From a checkpoint of a small transformer trained on Wikipedia: LayerNorm before and after each block, a variant of Adam for these matrices.
MLP neurons of a small language model. Each row is named by its layer, matrix (gate and up: input weights) and neuron, and shows model dimensions 144-239. Each number is 50 + 12 x the weight over its row's rms, rounded and kept within 0 to 99. A neuron's up and down rows have the sign that makes its largest values positive.
Before each neuron's rows, "fires on" lists the tokens most often at its 100 highest values on Wikipedia text that the model never trained on.

fires on: "uc", "ill", "ice", "is", "7"
L3.gate153:35 52 56 28 28 61 23 50 44 40 38 57 12 60 49 52 58 36 57 40 43 34 21 55 45 50 40 57 63 63 38 65 64 44 54 64 45 55 43 46 53 30 58 60 48 39 46 54 41 44 65 50 59 63 34 56 42 50 62 43 36 74 52 49 65 53 47 51 52 48 52 50 38 69 35 49 47 44 69 37 47 45 30 44 40 65 40 50 47 53 63 40 48 36 41 37
L3.up153:43 57 54 43 70 33 55 68 58 58 51 71 61 68 39 44 31 54 74 67 52 30 58 59 56 58 64 52 56 44 39 55 53 28 55 51 57 63 41 37 61 47 69 43 70 46 48 50 76 47 60 56 67 37 39 56 30 56 47 66 58 55 50 50 59 48 50 57 34 60 63 62 44 46 44 37 47 65 54 46 50 50 08 51 69 46 42 42 64 50 34 63 56 57 28 31

fires on: " A"
L3.gate478:20 48 62 37 29 50 57 48 58 49 25 61 32 57 74 39 74 69 41 39 58 44 40 60 65 26 59 58 53 32 61 49 42 52 42 52 43 77 43 35 51 59 48 67 62 61 30 70 56 48 46 65 51 39 25 53 41 37 46 46 51 38 34 39 73 55 78 37 63 39 36 37 41 52 49 65 51 22 44 41 60 37 56 53 70 61 53 53 44 35 63 36 55 63 49 65
L3.up478:45 43 40 55 26 60 67 71 54 42 46 35 31 39 59 43 53 81 46 42 46 46 47 62 65 23 56 46 59 24 36 36 55 47 62 35 58 44 40 49 48 42 51 62 38 51 51 68 37 45 58 57 57 45 55 42 42 52 49 53 71 67 46 69 60 74 35 67 49 52 43 45 39 46 56 69 25 69 41 61 33 53 55 54 45 44 62 42 42 59 53 54 53 41 44 46

fires on: "l", "at", "al", "ap", "ir", "ub"
L3.gate270:48 42 44 65 43 48 65 46 44 34 49 36 43 52 29 47 65 38 54 54 63 47 49 43 34 51 40 20 41 34 36 71 40 60 52 59 73 52 57 47 60 41 44 46 65 63 46 43 58 43 52 62 44 69 41 21 64 35 38 49 50 46 45 37 51 82 68 58 44 32 41 40 16 52 50 48 61 64 43 51 51 35 63 63 27 60 55 82 43 52 46 38 56 46 21 42
L3.up270:72 36 40 58 29 46 54 54 41 49 51 38 51 57 59 26 57 68 46 73 43 40 50 53 46 47 45 28 62 71 51 47 42 56 40 46 51 49 36 56 24 60 21 62 50 44 64 57 52 60 39 56 26 55 40 48 30 49 50 55 30 29 64 53 63 48 38 43 52 51 63 41 52 50 21 55 53 76 35 77 52 46 46 56 41 75 44 41 53 49 50 48 64 61 53 42

fires on: "im", "s", "m", ",", "our"
L4.gate83:53 49 58 58 35 64 62 47 48 57 47 22 52 58 49 57 48 25 40 44 48 56 54 74 42 57 51 50 52 36 49 55 43 75 66 66 46 56 50 47 49 52 42 40 60 39 51 44 58 44 35 62 35 66 53 59 40 58 40 27 64 39 31 43 44 52 66 57 28 40 39 50 67 48 22 55 64 48 42 52 56 30 42 56 49 40 21 52 40 52 66 66 47 37 41 54
L4.up83:36 34 61 44 40 67 39 66 68 72 41 49 61 52 66 49 60 36 53 63 50 48 25 53 45 63 45 49 62 38 66 62 54 47 51 66 52 57 60 58 56 53 45 75 52 36 53 46 41 58 63 43 49 46 39 51 51 43 43 56 43 46 59 40 58 67 49 57 65 42 23 47 55 62 51 79 21 49 41 43 74 60 82 41 49 55 54 54 68 25 82 34 55 54 55 50

fires on: "d", "s", "p", "in", "r"
L3.gate512:40 46 67 60 45 38 39 51 53 50 34 52 42 69 59 52 41 38 47 56 47 57 54 54 37 51 40 46 48 49 69 71 28 36 51 45 29 42 37 36 57 56 55 54 51 64 36 53 28 61 65 48 68 15 44 29 37 46 32 63 51 51 43 53 66 42 47 45 41 48 58 59 70 52 29 49 72 64 39 40 52 44 46 66 59 37 39 57 50 29 41 43 55 70 36 36
L3.up512:47 60 59 57 33 53 43 41 63 36 41 54 50 47 53 46 50 28 51 34 48 50 64 64 37 47 51 40 45 28 29 44 23 69 20 31 45 55 40 37 67 71 35 83 51 38 69 60 39 48 45 53 59 38 34 80 44 53 37 54 48 68 42 41 28 59 56 72 43 42 37 46 45 38 41 44 50 42 32 35 49 50 49 41 61 50 36 41 47 49 52 70 46 49 38 37

fires on: "ould", "ill", " |", "id", "ied", "ight"
L2.gate86:29 42 23 40 49 52 63 41 50 73 48 46 56 70 62 51 61 23 34 41 69 41 56 70 39 34 48 49 56 51 46 59 61 30 49 47 45 50 65 39 57 63 58 41 48 63 26 56 38 60 35 55 65 64 38 55 22 49 56 18 40 50 35 41 41 47 57 36 45 47 42 68 44 38 39 38 56 34 51 47 65 61 47 44 36 44 62 69 56 63 59 53 23 45 44 37
L2.up86:56 55 47 42 48 27 31 75 57 50 43 39 60 51 64 52 54 45 49 44 42 50 45 44 63 52 49 55 37 59 28 65 41 40 51 53 47 56 62 45 60 60 21 81 45 52 51 47 61 43 24 62 36 65 27 21 28 55 40 38 42 50 68 45 52 30 48 62 39 34 70 69 63 34 47 46 51 63 46 48 39 62 46 38 60 64 40 45 47 44 43 60 82 65 40 29

fires on: "in", "s", "a", "ond", "'", "y"
L3.gate334:57 44 64 61 60 63 70 36 36 31 52 61 46 47 54 49 64 44 39 66 45 62 58 39 38 55 35 37 47 40 57 60 47 65 25 53 64 76 34 39 62 16 47 35 65 38 65 43 55 32 71 57 56 43 44 54 47 63 52 29 50 52 44 40 39 47 62 52 53 55 41 53 50 40 48 58 60 50 46 43 57 35 52 40 57 23 37 59 43 39 68 21 45 49 54 36
L3.up334:43 52 31 61 39 54 57 63 60 52 27 42 45 53 38 57 59 32 77 59 43 80 43 52 57 48 49 54 60 61 47 41 30 21 41 65 39 49 56 66 57 63 67 46 28 41 36 62 39 50 46 34 32 26 44 58 31 50 76 44 51 24 18 74 47 31 59 29 59 30 53 36 67 49 52 50 51 29 43 49 63 57 47 24 35 45 45 46 54 56 52 28 71 59 42 62

fires on: "2", "3", "1", "4", "8", "7"
L2.gate463:57 54 49 29 56 55 48 42 37 62 66 47 29 52 36 46 66 56 60 37 57 34 49 68 50 45 38 63 39 54 41 62 52 66 41 57 47 65 54 46 62 48 79 58 43 67 44 56 57 46 61 57 49 32 50 41 27 56 66 40 40 27 37 67 59 53 75 57 46 39 74 63 45 53 41 36 69 53 38 44 52 67 57 40 35 58 48 66 55 50 57 57 47 60 44 58
L2.up463:73 41 49 59 49 60 56 43 41 55 43 65 53 39 51 57 58 39 50 33 40 56 40 29 42 43 46 36 47 68 48 55 54 68 49 46 31 48 42 38 32 40 61 67 38 44 58 49 53 62 27 59 64 51 50 48 44 48 51 50 35 39 66 46 35 19 43 57 68 42 85 54 67 60 45 57 40 63 34 47 28 53 36 40 43 43 47 50 42 38 57 38 52 43 65 62

fires on: "m", "s", "2", " by", "8", " in"
L2.gate27:35 50 56 50 43 44 50 66 53 31 48 63 51 58 57 43 44 57 53 45 54 63 48 36 51 42 64 48 51 42 62 62 65 61 32 57 65 53 63 53 55 28 52 54 63 84 39 42 52 64 44 70 60 45 48 37 31 50 55 41 44 61 44 60 51 55 61 48 51 36 69 61 34 58 34 39 57 48 42 53 34 36 66 38 39 59 63 43 31 46 78 47 55 46 49 57
L2.up27:65 60 57 52 52 60 58 47 57 31 41 53 50 69 62 41 44 53 38 46 39 77 27 51 41 61 49 49 48 56 42 48 54 69 29 34 59 43 38 57 41 42 57 46 60 36 50 53 76 43 38 55 65 55 40 60 41 29 47 53 73 47 44 36 47 35 61 58 44 51 65 45 57 70 43 50 56 68 57 75 49 50 45 42 41 42 59 22 54 43 43 37 55 68 67 46

fires on: "im", "in", "s", " with", "ing", "w"
L2.gate466:55 48 71 48 46 43 44 28 38 48 40 45 52 63 44 64 63 59 54 56 40 73 57 61 35 46 78 53 56 27 65 61 48 66 49 49 34 62 43 48 62 32 49 27 52 58 50 50 63 61 61 66 34 44 60 61 39 58 46 42 85 42 40 32 56 61 45 51 47 23 55 49 75 66 40 54 72 44 63 65 56 29 45 39 49 22 24 62 50 44 56 51 43 45 42 41
L2.up466:49 50 45 73 40 27 42 57 70 58 37 44 68 50 82 63 53 57 60 38 48 67 81 54 46 43 39 56 73 53 52 47 18 55 50 43 44 50 47 54 61 38 39 69 56 54 50 43 58 46 65 52 41 37 37 63 22 49 32 53 54 47 46 58 41 54 52 47 45 56 25 40 62 43 42 38 57 51 49 59 40 33 51 54 40 40 34 52 66 52 57 40 44 60 37 43

fires on: "p", "pp", "t"
L3.gate227:57 35 43 56 49 50 58 53 47 47 42 60 50 35 50 55 47 63 38 36 27 53 53 40 41 54 42 77 50 53 58 57 44 24 33 62 56 46 37 47 53 40 85 48 39 59 07 43 29 67 50 70 43 51 67 28 38 35 43 75 52 56 46 65 59 62 65 25 66 41 66 61 42 70 49 39 51 49 58 29 29 44 49 53 59 61 52 47 52 64 70 67 32 40 52 53
L3.up227:41 30 66 53 22 32 57 42 52 48 64 70 52 72 59 55 63 48 58 68 42 44 62 41 40 54 44 50 48 58 55 55 50 58 49 37 46 67 70 27 55 49 50 37 58 61 52 61 39 47 52 37 29 46 38 37 28 45 66 59 46 73 62 34 52 58 17 66 60 55 51 46 61 41 68 38 43 39 47 34 39 45 54 65 73 44 56 38 51 22 53 55 54 40 50 47

fires on: "ap"
L2.gate219:46 31 47 63 42 47 41 37 33 29 35 66 56 59 48 36 68 59 57 59 63 48 48 35 51 42 58 57 46 48 40 52 57 78 55 64 29 36 52 23 69 22 55 32 57 62 37 48 36 43 52 67 62 69 54 43 27 46 41 40 46 40 63 48 68 37 60 53 55 44 60 48 55 41 50 25 56 64 31 37 42 58 70 64 47 67 41 70 53 48 65 45 60 42 45 56
L2.up219:55 34 62 80 27 41 50 58 47 47 53 39 63 55 61 55 47 38 61 52 30 52 53 41 55 53 40 67 50 72 53 57 40 54 55 59 41 43 46 29 55 38 34 78 46 43 46 58 73 44 37 58 31 54 50 39 19 55 51 59 43 53 58 38 57 56 63 72 55 34 64 76 49 41 23 47 38 48 41 51 49 43 46 57 57 44 49 44 62 69 57 51 47 64 42 44

fires on: "fer", "g", "ad", "qu"
L3.gate123:57 25 48 39 46 71 51 46 36 62 48 47 49 57 55 66 60 42 57 42 60 59 51 51 53 57 55 38 25 51 50 57 56 50 58 43 49 40 34 28 62 46 54 64 34 64 28 46 50 57 35 72 72 36 50 38 41 37 25 60 69 48 55 48 69 52 55 46 75 42 32 40 46 32 44 73 55 55 39 49 44 58 46 39 47 42 65 55 26 33 59 54 62 28 31 51
L3.up123:43 44 37 35 39 57 39 49 37 64 67 47 64 60 66 76 54 61 35 34 62 65 37 57 42 42 56 31 34 37 53 61 30 37 62 52 50 49 69 42 54 20 33 73 30 64 56 69 57 61 35 77 71 37 66 53 45 32 24 53 59 45 40 46 44 56 49 54 56 52 55 69 60 55 37 64 36 40 60 42 38 52 57 30 45 50 50 29 41 51 72 44 59 48 42 66

fires on: "g", "l"
L3.gate143:60 28 60 64 53 48 53 53 43 46 54 55 57 48 46 51 68 35 38 38 66 50 37 65 55 67 52 29 43 37 67 53 68 50 40 44 38 73 60 24 60 56 47 66 45 52 46 39 45 46 53 63 34 54 49 47 49 34 54 58 62 25 48 47 59 54 49 28 47 40 39 44 38 38 23 75 44 62 51 37 58 38 49 40 42 52 61 38 39 45 48 51 47 39 11 67
L3.up143:39 47 52 55 49 64 56 53 33 54 68 50 37 53 62 42 62 51 53 61 42 46 51 51 42 67 51 54 37 46 49 51 54 39 50 45 59 64 46 46 31 19 43 15 38 51 62 39 45 40 43 64 55 57 76 63 51 51 72 29 56 22 42 57 59 34 49 42 68 29 54 67 18 60 42 28 51 45 61 35 33 38 38 46 39 70 70 41 42 48 70 69 60 60 60 37

fires on: " play", " us", "uc", "ar", "\n", "l"
L4.gate613:56 37 54 56 45 38 39 49 54 60 46 61 73 72 55 64 45 52 40 38 48 48 66 55 51 58 37 42 62 57 58 65 51 37 33 49 35 41 75 28 79 26 47 54 49 47 36 71 31 36 42 63 58 44 41 64 41 64 50 59 36 64 58 38 27 57 65 33 47 44 11 26 53 36 59 37 39 57 48 48 57 57 53 44 48 39 53 53 61 42 55 47 54 54 37 56
L4.up613:64 54 39 63 42 58 43 48 33 55 48 62 47 57 42 38 50 53 44 53 37 41 47 26 55 56 39 33 53 45 65 50 52 48 65 32 41 41 64 31 43 37 45 33 42 52 65 70 59 50 41 61 62 57 48 46 63 54 54 36 84 36 42 48 45 58 51 26 71 44 63 53 50 46 53 51 78 41 56 33 50 43 54 70 64 70 46 46 48 24 49 54 38 70 63 52

fires on: " but", "il", " and", "id", " as", "o"
L4.gate247:57 39 49 33 41 53 64 61 49 46 53 53 89 51 43 30 54 50 57 60 46 58 42 82 43 66 50 33 46 53 42 74 36 48 54 53 40 42 47 51 52 58 51 63 46 58 43 40 41 34 42 44 56 72 39 44 59 30 15 55 46 56 46 37 37 43 54 68 52 29 68 77 65 35 45 48 52 63 24 49 61 71 47 49 46 56 61 37 52 50 75 46 53 51 53 53
L4.up247:16 54 54 31 29 38 42 65 49 60 47 52 44 84 49 36 46 46 36 46 44 34 48 51 58 65 46 54 56 24 43 60 46 54 43 68 65 57 53 64 40 57 43 30 66 38 53 51 58 31 33 38 30 54 43 39 46 41 35 58 38 54 72 56 69 56 66 49 73 53 57 52 65 46 41 65 46 39 32 49 51 44 26 33 58 71 45 49 50 45 58 42 65 47 44 28

fires on: "g", "ist", "n", "un", "er", "s"
L3.gate119:54 48 42 61 47 52 49 28 28 35 34 74 44 48 57 46 67 33 50 54 77 39 39 29 57 49 51 62 44 55 34 70 64 49 37 56 64 53 56 53 58 40 48 40 58 37 44 30 34 27 60 53 27 33 59 36 35 56 56 55 47 33 47 66 61 48 51 36 48 47 59 56 42 59 26 50 73 68 45 34 25 50 61 54 26 70 50 42 59 35 67 39 61 45 45 57
L3.up119:65 35 48 40 50 46 36 70 46 46 63 39 55 48 56 32 62 43 56 66 44 39 44 55 37 64 56 48 50 28 63 38 54 59 68 53 54 62 74 55 45 56 73 64 48 39 39 37 57 41 28 48 32 52 49 60 43 55 51 37 33 51 35 66 27 63 50 40 68 34 43 64 50 42 39 29 55 37 53 32 45 45 38 50 35 51 52 51 51 17 91 56 50 42 50 61

fires on: "),", ")", " /", ").", " to"
L2.gate269:46 46 57 59 41 54 46 58 57 34 60 52 33 54 55 62 63 25 47 66 63 63 33 36 20 30 45 59 46 43 76 48 49 57 47 44 35 38 52 58 49 40 60 29 72 64 49 43 35 50 48 65 41 40 55 60 61 27 58 44 42 58 34 33 49 53 44 47 59 42 38 65 62 49 47 55 67 49 52 27 38 32 57 41 40 66 51 43 33 26 47 63 53 52 28 58
L2.up269:52 59 57 52 49 45 50 61 51 36 38 50 32 59 55 44 61 27 52 59 70 58 55 37 28 51 60 46 50 36 67 56 36 43 52 50 51 47 55 57 58 44 69 46 75 64 64 43 50 37 24 50 46 45 43 33 39 50 54 37 48 46 37 45 43 40 47 39 63 52 37 50 31 50 31 66 49 46 64 31 24 43 56 43 53 81 67 68 35 25 40 40 48 40 53 56

fires on: "v", "av", "t"
L3.gate210:59 50 56 39 48 49 44 13 30 51 60 34 40 64 47 62 55 54 56 46 73 65 69 58 50 68 34 36 45 56 54 52 51 39 37 52 41 42 37 47 73 63 64 47 67 51 59 77 66 55 55 50 56 43 54 41 52 62 83 55 81 34 54 53 45 41 66 29 64 49 44 51 62 62 31 57 68 35 38 33 83 31 50 59 55 53 34 62 38 47 41 41 38 60 45 55
L3.up210:59 49 66 33 49 57 30 36 77 54 58 54 65 39 49 58 44 47 31 28 41 58 52 66 36 50 32 37 70 46 67 45 53 23 63 42 51 19 56 56 43 34 65 66 48 39 45 70 53 58 46 51 30 59 70 44 49 40 52 73 56 41 43 57 48 52 41 75 74 46 60 42 67 45 57 35 47 52 67 61 61 64 63 66 63 60 57 40 45 39 47 57 62 38 43 40

fires on: "is", "ri", " are", "iz", "as", "ic"
L2.gate70:28 26 67 55 53 40 38 54 49 45 30 60 38 54 54 42 43 41 54 43 60 68 38 24 42 94 64 49 49 41 53 81 40 63 36 57 69 51 62 56 57 67 50 37 44 62 57 42 47 36 49 59 51 46 51 42 69 51 58 43 80 33 46 44 69 46 52 44 54 41 51 67 49 49 66 67 58 53 38 47 43 22 35 72 49 66 42 57 55 62 44 43 51 39 36 57
L2.up70:30 47 46 41 49 38 71 48 52 39 45 40 43 53 45 63 51 40 41 25 43 50 54 63 70 52 41 57 62 53 49 65 51 62 49 42 63 70 52 48 64 57 63 52 52 39 53 68 58 27 46 41 50 50 62 48 62 46 69 40 74 31 49 61 34 55 47 31 50 61 25 33 34 42 49 58 55 62 53 62 53 60 50 47 46 37 13 47 55 36 48 28 64 51 58 43

fires on: "is", "es", "im", "e", "ed", "od"
L3.gate335:43 51 54 37 38 29 47 48 61 78 37 52 46 65 45 52 53 53 47 57 67 56 25 41 64 64 49 55 53 55 44 47 58 56 56 63 56 68 59 48 55 31 63 30 38 53 42 35 53 34 67 67 31 52 51 62 42 26 49 66 65 48 59 45 74 62 69 51 45 41 51 28 54 57 44 66 49 56 54 62 36 13 60 36 48 55 47 62 43 47 62 53 56 71 52 51
L3.up335:48 30 58 38 45 50 43 55 61 62 41 60 47 57 64 41 55 48 51 67 48 56 67 53 32 62 36 63 50 49 46 50 67 53 43 57 49 69 36 32 37 44 54 43 35 34 44 37 51 55 56 71 40 57 53 65 32 48 42 61 66 49 59 63 71 51 40 38 58 58 36 41 44 57 43 56 55 61 59 61 48 33 72 52 71 61 32 45 56 52 59 34 44 50 42 49

fires on: " an", " one", " th", " h", " a", " k"
L2.gate494:64 26 50 57 61 53 57 58 27 69 56 43 49 32 46 66 52 36 63 49 48 43 53 55 36 47 59 43 36 40 55 56 66 58 54 52 27 43 49 59 41 48 55 64 52 44 40 46 43 58 58 80 48 45 58 41 31 61 55 34 46 64 65 47 48 38 51 65 64 41 61 43 53 56 64 51 41 65 23 51 54 43 47 45 44 58 55 49 57 40 72 65 57 71 71 40
L2.up494:63 49 59 76 53 67 39 43 70 47 66 52 67 51 73 61 57 27 54 62 51 47 44 77 61 59 22 49 40 71 36 59 42 56 49 65 42 43 52 59 54 48 63 38 72 47 40 31 63 54 39 47 59 64 38 59 58 40 39 42 43 61 38 37 48 65 57 53 37 54 40 58 41 61 39 41 54 38 56 37 35 42 56 32 48 54 70 59 51 53 65 42 37 30 54 54

fires on: "ic", "z", "et", "id", "ar", "o"
L3.gate355:34 29 67 42 64 63 52 50 46 54 46 54 59 64 49 61 56 36 49 46 54 65 34 57 52 52 57 44 32 48 31 57 45 35 60 41 56 33 41 47 57 37 46 69 75 58 30 38 55 47 40 55 47 37 42 55 56 32 38 54 57 55 34 47 29 68 44 28 42 35 63 37 57 69 46 58 42 36 37 49 59 52 45 43 43 76 47 48 51 46 74 50 51 28 39 51
L3.up355:05 42 61 41 56 55 50 58 43 58 54 56 46 53 48 66 37 21 32 52 48 63 37 57 60 69 47 58 54 40 42 57 37 35 49 18 59 37 52 53 46 44 45 61 54 56 38 41 46 52 49 51 52 21 56 55 71 33 55 69 66 47 42 65 39 54 36 33 65 48 71 47 44 51 49 55 36 39 26 49 47 51 48 44 53 88 46 43 59 49 52 53 67 39 50 37

fires on: "a", "ia", "land"
L4.gate292:60 35 64 54 46 67 53 43 41 36 59 47 44 58 44 54 54 28 35 39 59 56 40 45 66 44 70 59 54 55 54 66 56 30 56 46 63 59 43 45 38 44 46 17 57 46 65 25 56 59 49 62 47 51 49 52 55 30 70 41 50 77 48 50 33 35 48 49 45 43 61 74 47 38 56 51 70 72 51 52 27 46 53 63 35 34 49 55 21 83 61 59 52 55 45 64
L4.up292:40 65 50 40 39 65 62 34 38 52 53 47 48 58 36 29 42 63 36 69 44 61 56 37 47 45 49 55 55 52 49 53 49 65 56 56 49 33 62 44 44 73 53 46 49 54 40 51 53 61 52 54 58 56 45 32 41 68 57 44 55 58 41 49 62 50 39 56 35 43 35 46 31 49 57 61 43 28 59 33 35 51 42 48 34 55 71 69 55 57 61 47 48 45 68 41

fires on: "is"
L2.gate348:33 23 68 51 31 24 46 72 27 54 34 59 57 75 62 42 55 56 61 39 57 61 46 49 45 58 64 44 55 42 55 63 48 53 54 72 37 54 57 25 48 46 54 56 51 72 53 59 67 52 61 59 30 56 28 53 58 45 53 53 66 42 53 22 66 56 63 51 51 32 38 60 68 52 53 60 63 42 59 53 58 38 46 36 48 61 26 60 42 42 34 62 40 55 25 22
L2.up348:51 31 60 49 66 22 46 44 67 43 55 45 58 55 57 62 48 64 44 69 45 52 61 49 28 48 61 49 65 50 37 65 50 50 39 52 59 48 39 49 41 64 75 69 41 57 49 48 52 58 46 53 53 44 49 67 49 53 56 58 69 41 49 67 45 44 43 28 46 43 64 69 34 63 38 35 46 57 58 43 47 34 29 42 53 33 45 53 68 48 50 52 69 57 37 30

fires on: " A", "ge", " C", "ia"
L4.gate159:30 59 73 65 43 28 40 40 23 44 23 44 35 54 56 61 56 61 53 43 62 41 74 47 48 47 60 51 52 33 49 53 60 44 43 63 37 56 40 51 68 51 53 56 38 50 33 60 61 75 43 49 74 31 45 44 50 32 64 48 69 55 39 71 65 44 61 63 38 50 23 84 44 75 58 49 38 36 38 25 53 48 42 55 56 62 31 52 41 32 44 57 48 57 34 53
L4.up159:38 49 64 68 32 54 39 65 50 42 52 69 47 53 62 29 45 58 43 48 40 44 41 53 43 39 45 43 53 37 08 39 36 32 58 52 34 57 45 48 44 52 33 56 69 43 46 45 38 46 41 50 53 64 47 40 46 62 42 53 48 62 47 39 43 62 46 47 42 40 43 42 46 52 45 37 63 32 59 24 43 56 64 34 46 52 49 51 58 54 56 25 40 45 35 77

fires on: "p", "m", "a", "he", "h", "l"
L3.gate233:49 58 54 46 31 40 52 47 23 36 44 56 39 56 60 62 57 25 52 46 65 37 44 63 39 68 48 45 59 47 53 59 72 49 52 60 66 40 41 48 54 46 66 17 53 44 15 57 56 53 50 54 55 60 42 46 58 54 70 26 32 86 31 56 48 37 41 59 66 50 53 49 56 51 49 53 67 62 53 29 46 38 30 77 44 55 45 47 45 44 55 51 67 68 43 34
L3.up233:59 51 67 40 65 53 64 41 47 44 60 63 67 54 43 32 62 38 57 68 57 45 33 39 49 35 49 66 48 63 43 41 72 55 62 42 58 34 34 64 57 47 51 52 55 53 63 33 49 44 39 35 38 43 32 30 57 40 60 40 52 65 51 62 59 62 67 44 57 60 55 44 31 60 53 69 55 76 75 61 47 42 58 35 48 57 66 52 59 56 46 57 52 31 71 54

fires on: "ill", "old", "en", "ould", "ld"
L4.gate655:67 46 43 56 61 37 41 59 51 55 41 55 66 36 70 41 57 61 46 30 56 50 58 63 27 28 41 46 60 47 36 34 46 33 56 62 68 58 50 58 56 26 35 79 47 37 41 60 81 52 40 68 49 49 47 63 33 35 26 26 40 56 39 44 36 58 56 41 50 34 52 66 42 25 54 37 71 52 58 37 24 52 49 48 51 53 62 48 39 39 45 59 29 58 52 39
L4.up655:61 49 62 38 62 56 43 65 67 50 58 43 62 46 52 63 37 42 44 37 49 58 49 55 52 60 38 52 39 58 44 40 32 32 34 40 68 66 51 27 59 44 36 60 52 63 44 67 74 36 53 56 09 55 50 51 38 57 44 44 46 32 41 54 49 60 36 53 65 48 69 34 38 38 58 51 62 51 59 54 62 51 20 64 70 42 50 45 56 41 28 41 48 49 44 50

fires on: "j", "t"
L3.gate48:65 55 37 56 73 33 50 55 54 56 34 47 57 55 54 57 48 50 52 57 44 68 61 52 68 42 24 57 61 41 70 63 57 35 50 67 62 72 35 57 52 30 67 36 70 72 36 60 40 54 53 65 27 40 51 49 33 70 45 64 42 54 38 57 59 37 58 50 55 36 47 33 60 44 55 44 61 47 32 52 38 33 36 45 42 43 37 48 49 34 55 40 52 55 46 48
L3.up48:45 43 46 77 50 40 55 41 63 57 51 32 49 35 71 58 54 53 46 64 41 35 63 52 65 55 30 52 59 56 39 74 40 58 36 42 40 52 67 46 76 63 48 56 43 23 40 50 32 63 55 49 41 16 43 52 48 51 51 44 38 53 60 55 36 32 64 57 48 45 45 42 75 48 55 42 41 58 54 44 35 38 51 62 40 50 38 64 59 27 63 57 55 37 30 37

fires on: "r", "s", "t", "z", "end"
L4.gate452:56 55 47 29 87 44 51 54 57 55 59 53 58 73 64 35 55 44 49 57 69 74 53 64 52 60 33 53 32 66 61 41 69 36 29 45 39 44 51 51 58 38 61 37 55 48 47 56 41 54 42 53 56 37 41 35 56 59 56 54 54 79 38 33 74 32 41 64 55 22 32 34 59 41 44 28 45 57 41 45 60 29 39 49 47 70 38 80 31 53 51 55 67 35 54 34
L4.up452:59 60 44 71 25 37 38 31 43 53 33 48 35 41 66 43 50 66 58 45 49 36 63 38 53 61 54 53 48 42 81 52 52 40 56 47 55 66 46 33 55 67 45 34 50 61 53 43 45 51 65 48 47 33 57 56 68 59 45 33 72 54 39 55 44 57 41 45 68 53 40 65 47 23 70 50 61 58 46 55 21 49 43 58 39 63 62 37 47 53 48 41 65 41 59 38

fires on: "t", "l", "3", "ce"
L3.gate61:41 35 51 50 48 64 27 47 48 43 26 49 41 52 54 33 64 52 24 36 45 56 37 53 57 73 31 59 49 44 58 46 50 65 38 57 33 66 67 54 57 44 52 22 56 45 45 44 55 34 52 49 67 44 68 43 81 67 63 53 52 57 57 36 62 42 63 30 72 32 32 55 45 46 33 57 62 49 46 37 57 22 52 41 34 51 52 37 33 38 73 59 44 70 31 71
L3.up61:54 50 52 74 59 50 57 38 38 28 61 64 61 47 67 39 53 52 42 44 53 45 66 50 54 59 63 49 52 41 39 52 56 44 48 51 42 37 52 82 49 43 47 37 32 38 42 51 35 27 58 62 56 39 57 45 49 69 77 43 42 75 45 86 39 49 61 36 50 50 49 70 28 48 41 59 53 50 39 33 32 51 47 80 34 56 53 49 46 54 55 65 72 56 36 42

fires on: "v", " sc", "gr"
L2.gate550:44 50 52 33 56 65 40 30 37 23 68 35 47 48 37 73 50 44 63 66 59 60 30 51 58 62 35 44 50 66 28 62 42 61 51 56 43 41 46 17 65 36 68 38 66 62 52 47 55 69 77 53 58 64 71 39 54 40 61 59 52 56 52 42 53 56 40 29 61 53 63 42 49 31 69 48 56 36 52 46 36 77 56 62 56 40 39 49 38 39 56 64 32 60 17 45
L2.up550:54 33 51 45 43 48 35 55 53 51 59 51 35 53 47 42 32 64 62 48 42 62 47 61 65 72 23 34 35 55 48 65 54 57 66 51 32 51 55 33 47 32 65 48 56 27 34 63 62 58 75 42 31 43 54 59 66 56 47 59 57 58 71 43 67 22 29 40 65 49 49 46 56 41 53 37 40 42 54 62 38 45 52 70 48 47 34 45 33 43 45 75 29 33 27 40